config = dict(
    hidden_size=320,
    num_key_value_heads=5,
    norm_place='pre',
    parallel_block=False,
    init_std_qkv=0.0218,
    init_std_o=0.00514,
    optimizer='muon_variant',
    learning_rate=0.00818,
    beta1=0.95,
)
MLP neurons of a small language model. Each row is named by its layer, matrix (down: output weights) and neuron, and shows model dimensions 160-255. Each number is 128 + 32 x the weight over its row's rms, rounded and kept within 0 to 255. Numbers have three digits each. A neuron's up and down rows have the sign that makes its largest values positive.
A block is one neuron, or neurons of one layer that tend to fire together. Before each block is what it responds to, as a language model described it from the Wikipedia text at the highest values.

Date after month name
L3.down217:122151169137154079090114132133112148104133138118144131133188136132134168099105148110125120105178163124083109209102120189140084172066080130093104118158099146098140086105157131169108164157111143149144103135097073130116139133119115177174171123102105211075169152169120064140168124120172139160
L3.down381:105095152140180097167100162220106138167153149119117159154123100144103118075105222113155110050097112169078155176093149158171072138051142050142137142159176128145150125107126075132161101099092119114115069173107102103098140130141100076110137119065139163128171100142197096121163146199139122117
L3.down771:096115135096115121117141137152124064155082162157081145090111152120156139169109135165137143147069162158138117093110104123149147091166077136175197132114142109071179196140099165101092200168145128113115116189120059152112186124082038144167133113073099124140092145104185120174117107094092170098
L3.down782:136113133096108165115105162183153179153119126121150151145107098125133133151132127047120117157105132108156098086145151210132128096176135144164135165108147115131130067110124120146128147115095125157093154179120108104019086118150156105110091160123132107119107117084105129152152139218105104130

Decimal points in numbers
L2.down228:141078110162117101116114066099148141125099152083125180101131138070115104106124092130138120088141103083141093102124119118119123149121060170139157156101085151165092137146126055162101086092160125146148125080196200151179146133060138118061136087172128125123098120182066147095129126125156093106
L2.down640:129097103102146113123135126163156090145102145110120058100118115089150127125192178193153186113128069149132138099134117164137088125061102144151161157100188081128200120129149157088127162118122130132112079125140127086170122138108115132112060099153194137121168082137114147143136177103109099232
L2.down675:107128127071103112102087149206132111158156142106073093115095076111157079125129123195108165177108140167101122121113091066132140095080106102121185076165206161132151108143126163213140135109131137133128075122110098107140106121149106131139067140105137128138181168185105211080094187121099115114
L2.down751:149172094116134135163108086148110095165109096067175127152060167093186101128146104226199064140111126119161159122157080112106105097170138078163146132150171107152134176145168114109154111155121175106119102135189207103135132146122098173172087100157104148109136077073127077119100141078128172133

Section heading closers
L2.down17:092144104141123138186096089107098149142077148103096039113122170056124116042137145139196078128090125164180100185101104070159136089101130120140118177113182174086102148134170112124095177186165090125138148109113116048126081115127117162143130134172034180129125118114105126135084168209118093120
L2.down300:133139123144140085152153165107088156119117146146106144116140180123087121077182089103108122178091149117201077086087114140126135134122076108115133105149071093150141134160146146155127155103077106131094080097069107108118125134108060112078097087113164146062131152112106159110151119145095147147
L2.down439:134085137131096117175109153140092110183094126160066135129114117167114095131163072123138084087083148139172065142143184120164168050158110141078188082117164150121116159166183096135137146161113166069174126121115108139116137112091171141124133136128156085202167132112144112135122121097148089070
L2.down549:104129142093134067134151114111101135191136106151147191124123121112116127170115156154188104109115178127143126137076162136178150180115133160118188073095103060139141109149202127115121124097173087095143088108152146078187156132135077092114144169119117151126109129096137097101112141116127154111

Periods after single capitals
L2.down365:105142114127148142155202114122101134090086108141124135102151146118111134125142126085130145069149134122121097091125083145156115108124159153125144104072167097087112081156135107149148184148155191124129119130109124078197068174168131144117193153093112178084129105147148067095157147154127149078
L2.down387:098155085096131105148172153090112110118132078164127117093096137190143116137124077113148107137088073158142095132128127159124144089086101189117100144149128101081082194104136146134094097142098122089174092161159171136118128173141131162165157118060057146097113116119123143143189116092143068126
L2.down602:067090154152100107095137163120109126133112106137084052135153153145132149159168082127095066106140097110121134106178126119131057107166147140108131108197128112102087130152108069182108127088081134141174109203162147125082106113153121130069140144107085150068123166159175049107130088081128059161
L2.down615:150077117144123189124125167130172173180132096136114072094121117159082063124160132162103208110100072118162169107105196156082117134190139100110091122125084114117127165133135163053149121101119150098139177100107197152163131114102146120109137167161101083098150125162127133112161157094223129115

Abbreviation periods before numbers
L3.down128:126131161116156081131149150138135116102086102087145143100100158176134131125152111107057130142187170161162154147148141158110188158086126066128123159068142113091110157132127132131182170116189128159144153117101170146083098094111143134154136161144148123135179076072166192202121140192162139165
L3.down172:127174133117146080158076130121109152158153137137096117024104149153122108133202121188113113090177127150099128143150116147128102197139125145146121176106107139119076114135128130126134164128155151151126083133115159166185191077160162121066109110154135132112111124108103180163124124135106107152
L3.down365:079127116116134119116131115106151145144147122115114033083171108111157159071134106099082149140190082160079155103117123091145094150099139091126176067091165146088107117116141098132062118142125150112154093185126119155197104097048114120141115156169099120133177163092051078106121159089093181157
L3.down723:134126082091135156095142127144119158132121105086076063138151088114074085143160156154173158110107081168104165062090119160141093124125133154099086129136152082086131184099118071128125109117170152188134124099154098125148130143110121170106128102143126113109128126109179126099088083132070155134

Table header separators and counts
L3.down193:145135147143160092159110129133079159185179153136132154172100153121140067082133166124102124146129160144092070082058126119090109096160151115081088154105092142077142162166144133153159128118129138089083124134118128170137165121134082179148125174109135131132091146131143163108187123145097041091
L3.down252:177166115171104124132138132133105187106176114113123186133123104193135146162094085110070150152119140111144132184073123068111145050141132107101093138137144073133106117117116111141182149107118136119168130129142089111199053093062133143130096080084123146151158092180148088131216144116105129142
L3.down496:106168179189088110195161118103167126179123091101121135156111163122138073025148153090137098159091105136174077041134119095124122115111130093100133086106103134196153179150064121160130129141102155158140131122126159128168122094141193099173116164048162137173108153141149128100158157113097121094
L3.down501:073159155157131090171080145136152156126161131104103223152111141178176112110133112146056143136093156116125075138130122130077126061165130208110102142136122110199122138114183111143185147157084105133123185204131044158099132198141081135112129076157128145142118127133115138138110166080085081091

Year digits mid-number
L6.down180:153080188108181175161181099111163093183171148127152126127096168133146131074142172112128167127124106107141154089074105123134131096135127119190175113128107115177132159105116092146158114127103121064130137078164133089093142152077145141128112161190182129185143115111089114101143152127106111111

Organization and brand names
L6.down619:138126138147117188110104155187172110138095130132214028141120160170143080084206139121123128067145159148165106141119139035121106103116071153106104112085118133109119135130114151093114183105100162148158119135108086119104147146082151111155116111106148129127129119067163112116163134062118133173

Decade digit in years
L3.down71:133136016097156130101085170153074158145112163172122133141136134111176148092122130138084149076133086182087102131176171118105126096102137111109128139135090078142112121115190159160119088134144142127093153127138103152150121126147124105098106114130106106145128116169135167145076163148168118077
L3.down90:159111108101141163119119140149055119125081121142128176111080143108118172124141057133095061088162110110183127157105076188179143085115105144084077082089107079147148067149187118153157097164145140131089169083112115125115181093148132056122158091216148117108147103105089147151108139114109138110
L3.down425:139103111169131138139140143102097095106077126109159099080160134108098152236120084160131110129113114120115151123169198126140133174113076140108134122144141100090082075116151101055126163086079100110118123078150073074129103136151125114127210119099122058120175127132132109127129110153154160143
L3.down642:141131167119138109148133121109076084168153117154150134214082184118075104153091152177129158107134081118144124142106109045101148114158118164155132137136198077142163206140120124104103139131159114101129153087149197094114143119056127133131148151111164180153079088124135123120143153090120107099

Space before a number
L2.down216:120084134089129122114153100092176107134132134084123108118144207125121121082160080163136094126148130137190064110165170127216163096150125120154147133076233127140151139090161165123087121068123179143138156100138125167099150147059146131201118228146169160078156102125127135122083157101144155099
L2.down296:166133154104128142135135139162111139132128087105141143098148167129227140082097183101123143152110135093169116151070117126099137069138111078086136096152157194144129147121122131136151140067139171198118178129132089170147113163144192104173113136160131165108108093115141150123134086163180049145
L2.down374:084128105116118177099157098102120145132153150122165113028141075068158116147112122156137102126114114166164175068165109074101107148134134113053122089177084157189167153110189162096079102123128141097133123114150064087123165143140160076164110139097090097094125169121082137127138116099114095145
L2.down818:136116163073121127152149113106167154115172087068082093106137114107159089114145053185154127156144170090174153086129052152151170175022117153173056160129135127141128124137149121104059141101144111126130132127110108162174124104112154110130074118180162119113117215047096128126121134092132080133

Separator after a quantity
L3.down153:119071151126101126158186132197130121196115192127139115126165086171139073159156135175122097103125137124137143155103129118148104128085087078159110077091161143114107174157144174164105137176123084086083148142078145141119154161177161126136113135166149085167114119166142120146107163091129079123
L3.down266:159177126149122076131136087095144110129124134162104185120151029084131135164136137136193060176117059036114141141122107142155177116072155174141175060109153107125116146148127208083085137171146143114142139147119095100165156137156084147084096100166189090132161135167078107139174144147107106123
L3.down437:163167107063121101092099190133169142146153148143132124159092146105172119122170133192177061111137095120165129203172119133067121125147119180175095123133126130159157123137153029094212171123155124054154116126127144098149141095159135088081083157145121086082141173089141184163106168104120119106
L3.down777:157106149156107120142093128144107136133157142107094142092112172151157123099164144096132096181119040084192157162117124138139132203136146142103119086108116162154152103117104142076154115158177082103116150105150157121071099106076141107094110183093142084159130162208103122128139148164121051127

Ends of rare names
L2.down122:114128112106133128134080166188120155126081056085101176174130107114139067156164117124091136151195076162153159123089080152100099147168115088179168166167094182106103143104167144128073138128147142081119137098151194150130107150099147113099106116154107145160142113119153123126080107120168036184
L2.down156:038154127101112156144132067115089117183179126152137101187168122116095110124092192137138062161129122131142097044110103127101158108138103084092142111164139126115065149120133143148210116147110134085161154121094109117058034119093132101133189118107124115109147111123127126195139141143128143193
L2.down223:078166138104084132155143100106138165141160142139109076122078148173082127127143079136137081127140196106084076131133163112102100157159091191154158119181133151174070105169146130103110150150062155089140126129156140122124159119114111114113157124135123097090171128151123069123113114124179145145
L2.down416:043079162175103132148141146122164116188163128102108085099153155136073139132142135160171110053149134095130125096166114118119039198130133196138188125118163132096113144122150148134178124124123140093162145155112093082113133198148120118116188108106134167152182088111162139110114144135166162173

Date slot before number
L6.down472:129127128107111157129133117111123118137162170145116212083107128189171150124161127158150127077100173183136144078085173121135169148170118153165129077141079140187121084095182134170120166143127114114139084101163160118146152085069211074128143157121143152136094191049091137119124100113095106072

Wikipedia section heading ends
L3.down316:148139157123171141183164123076080151091063165083094206170104163120150174168171132087136120188146103114142078113090148134163142152130154068155085122135117161165137154125124146103138138094112135115131187139095190137124182137080111118097134066107132133104135198139147143160125163147167087093
L3.down643:134102146112146070142196148112130097205149147119170183165131138125098154185137125122173128108058147118165153176089196147142154128134148133111140115092111098157148120128134127183145117113172115143108099128147100138162144169125121121115128151133150113144113128156147133126096159116131124122
L3.down687:119120143089131142158108098148119135105118156074141164131100145173099106157125168164122160106138152098112147161139151178126083149185111101092096130129122104159085137130183168077125095107166138102105144111090113172135139101118090147147120147171116162157147150074119140190153129120140128136
L3.down814:100112106102145143155150061165133210114142115082168131120164170103091128174148120193124148116078206090153165178126132109113164161078152129142135117179122111118115136155182130099159107156132147101015015159118092093101106197094138102111155149138110151144110176125165101131131137032102144124

Templated statistics and table tokens
L2.down37:125143144085150090074066149178169079190110199120108049059135104144144102052141146137126079106170171128121077144150131195136148099159142179141162147099127109152100142157160130070059105172078146141144108111128145118104174089150150090133135118092096134093087152136137124162138129053128149140
L2.down126:147159157085145126200107159100120162121123149038095141212138090160147099158122142121167112123159138086136110141188075165096098128133175124159185149115181145216179114098150190132133100100145121123147134080057140141091113178113151136071116052127145106095167118128165144087117174170105145194
L2.down502:170128111116144111121084119188117096137165106101126144179098118091147129123136116174154150099155109124128131154169119148088104111177097145127133102129113125132173097056160057078144145132180109093117145130127159121125143134117136107129117076141161146094133179144113096143109140153197102209
L2.down504:141121194112189171194143191116129112157082136095166123133171176155152140158136077145125041075169120083117163095129123119144186129153131110157172092143132133233151131164109150166090152139140168117172149140056095129151154109082099130102153165103132084160161164177191130090109193150129121155

Year decade digit
L2.down168:131023159078120118137087171128164114176135151172164108148128102110119061054129176137116147147170120115159193107162078046157101134124152113150167099142130146105147140155132098160153101141093144113089069111131137098065132102149090129107115157050065127123028140100113129084137153119107136126
L2.down242:131172147123135123089147140098101122136180146112227120061142203072130097120144138066082119173066120186176107180159128152140063135157088177145139143087105182123167122088164114087124134103093099099121128143136134171121086073124133086106131123164164111169104185152141150114110083166140104168
L2.down348:147148093135170156156106132064088151162169160138130234166157123074112120107163147095106059153132137090164136103163149116081125133137157151166159103150072140131142189108176165124178098054103100121111064142069145167124120078122191105117121194103126053086142108091146145149118114071113139140
L2.down672:086150113096161084153105111127111066144113160110126152153100115153157155122143097091151132166111127191121113122104151068094125074123135108146121125106120144172094142054169140134074145118137137142097146067178105136099106146072138092098111189208127138160126088133181128090116181164134084097

Section-ending boundary tokens
L6.down320:161130151094122094149158180120117109165138190091110012203128156145116113147137145152090147083120138145100141151134115161120169127136118166130148144109177088155140133135105103150176153130154108087129127107112173112155154157102123124120093178104147118147168118120146142144127184120122129123

Table header column separators
L6.down593:101142067147130181135135111128126105144131144155187151080128083155098180039202111136071080113145129099174128104144144137086160157156154221107144124156123171200080124171168136175145147119101161139103148110112104122119105115127151111146135105091114065132087136089167121159113137128141165068

Structured data field separators
L6.down624:118162137130147120152083091113112128142144145108102192106156128108102085191109166099138087128056190138164080129123092109106155119119129133154160164098123128082162095131168140147197175140150136164072115119159113065192158132085121063078113139162140112090096136096096096177147136129120073172

Score separators, name fragments
L6.down648:123178067119099106129085098157146130111144056172135057141117135100145114109121087178108157167132121137086097133119124141107137150149086144128138137162159110099144147145178089099171107147053126165142124087094070160123091095116105085130128156090107146133059167141229176101153101148059090112

Win/loss score marker
L3.down108:118090099152126109206109116158120069148114059146101036119152157150110094091160099130088147137181132132121071095142161165067087162125119125102120137150112089153110173132107081087167144151151169115144159149174078152128071145079153110160130117150117117097147119119138064143135117094197095136
L3.down372:138176122103121084059129058075158150128101111149154078114133127149125110117105110167120188147066116115142101172136091140107110124122092160136135165092111143075107124105196116091169119115079112165181133132085085046106130072135180203080135128160185090159163124160181140137174113140175106127
L3.down552:162094114087104176198117102102098173125081184091134146095165135172110143119098164111148175139158159146131108123108158103112110154149101109151077110116133136092161206134116164185147147185147102138103077119168127074061130156101188168087124082115191062150058127161095119114102125133145116091
L3.down716:116096104096175139134164088079120119133129161150135123141110112140120116160146151133125126131096195131156060114116157126112132130101114118094139156176152148093147095140121165149186174127197127227147119128128119127063100117052078116176102139094144094165165132126189206093099112120126100128

Mid-word subword continuations
L3.down13:162133212118143116127177100104136194071112171174151118181140126108162169134111096097130116130145103164134182143133105147168098127111142110200162093098136124162161165109072061147113127139151151123146098126123144089182097114158109130126126195123083142136199131152115140110122104148095144176
L3.down406:187124108102129112120147089113202150176076096051113112155168100124091100114123138091164120134125109109145096124192120159134152069100143184105108109146133130092121178175164160096144165167083135147109165114133100136165097128119096073148121120128110139141091090167078030109094068141059138142
L3.down413:174122136088083194115095090061112039132104165096114255136102126130113163118106155097164137144078117093115186135043139176124147130105134164051082129177119158139107170107157159146094197103145150154099158127084170189138150102225105091173158099121185124139044132138135131155110131148097124106
L3.down760:128175076115117135111203137048070106151107041135162123115173128112071118199070121091142148122153061102121160170177156107123194150131164145140134122135165132163165147076146124151135166145177146145158120052145173163170089129129122125091136129105117096137161137115113078112093171101189134132

Joining hyphens and dashes
L2.down28:108147122101089108142110132114097113135113135169139201111164119113132120114126132071140114135111132132088122156124188120116127118106153157102131050108131102087119157125122127123168102081091169133106109087170191154146115195046162110053169156148104192044099148183169123113138136075122109135
L2.down51:138168141152121076137103104179146118132150120077091143110117091088112145113153099152115132168172080122116119138180096123116143158167156123118100177130119144164093122121128169090176152120137182145153163143138127045095168161069103108114048093210199101109144142188112169098131178119138120160
L2.down705:140161105126129126132093165132110158129102124072087125123102130109121105136143165149164083168087116236118156152121129200111130091080102214171190118089128133129152083127136104089158146107133187135135130121103096080113096147132114113191153087182190123105143100137157165144106135082110092038
L2.down790:125133130140154087127078183100125121102169118100190128093077095164118135096145151114127103109113134196079123136107141158165146170161087083153096130142181151168109158131242161136123076152162155130156122109096116090104142085209183128151077067073141170086076137117154096193058164137120124091

Table header separators
L2.down7:169143102116089127143143105075097129105182132109122144119122154152137130107141105132098138180171123167113110117155079127054155085136129134072089109135087148190159093150195116125084153106093192089133137161174128149168141111128142117160099108099066161126160176075183098127176120115047099086
L2.down458:162042089090091095084216068151127136155162122114122170081127135197162116151183137114059146143135159134121193162140132151114108103149124187177122139119169119126148117182137045124136174127126161165171114146158139130200062116111156103068125134120146165200151148151115106152144092149121144104
L2.down665:130135101138138131136138098146094080122115126096160151179081069123130125098118095149115169174177111127174160071072096131107148084126152124133129094140104117094119151119191147109151122097089145128137154120099129089125169044117096106099172069081101127173085156131166117115192099176133039126
L2.down776:120077096124142164139138114106148180045167143073149171089130145152122166103102130123103136111130096133106151138119126084123095078118190163113077085125156108148140195149088116184116114104172141183111110128141141167186133058105101089108075121107170132135125064117207105194125103135061162111

Mid-word subword fragments
L6.down197:077129181138139092165139116115078133109134186133125073120150073158139186119071134146123055095158112161125125099097123150173150163145137071167208125168183129187183119137135189128082114107112084160095083140133164105117124140111137121132121158119115078114152185111075151114157145133113083161

Upcoming list or enumeration
L3.down5:086104099103054116119132159143046099136166121176107144129108122111158147139120218094191123107107171137104151098163156159168124111119121113092134161108124170136138141174150143211135117155127152122123071120189162121120157128127115133112182144105150141159060114124134194126061118135183171092
L3.down132:099167151130088071097076134143102064113133199127103114157083161158124105093150088156183146058137152107107129110102140119146153147123088131105125133116167150134117111176177090116132128181107174093088134058124082145145142166105189179160145061082072087074064093142139115161162121115148095143
L3.down272:108148047123086088136134223119082083152079131130143108090111158114099125169062126111096145097158116147110088123131137119171122105138099139166147130098088183146085097128112069147089131158156096118186144139143099143088131163107148097073166147051110116098141169131140082107070138166186094085
L3.down297:099130106087125151101135129142105149187158100118096111152118089091132130070159166058130141154121136134191111127098159145105136137102152072079116107184168105090089148145156087098166079128094141090139093135092143130098110156073210125119135143165063171139088090181132114082101075101185155146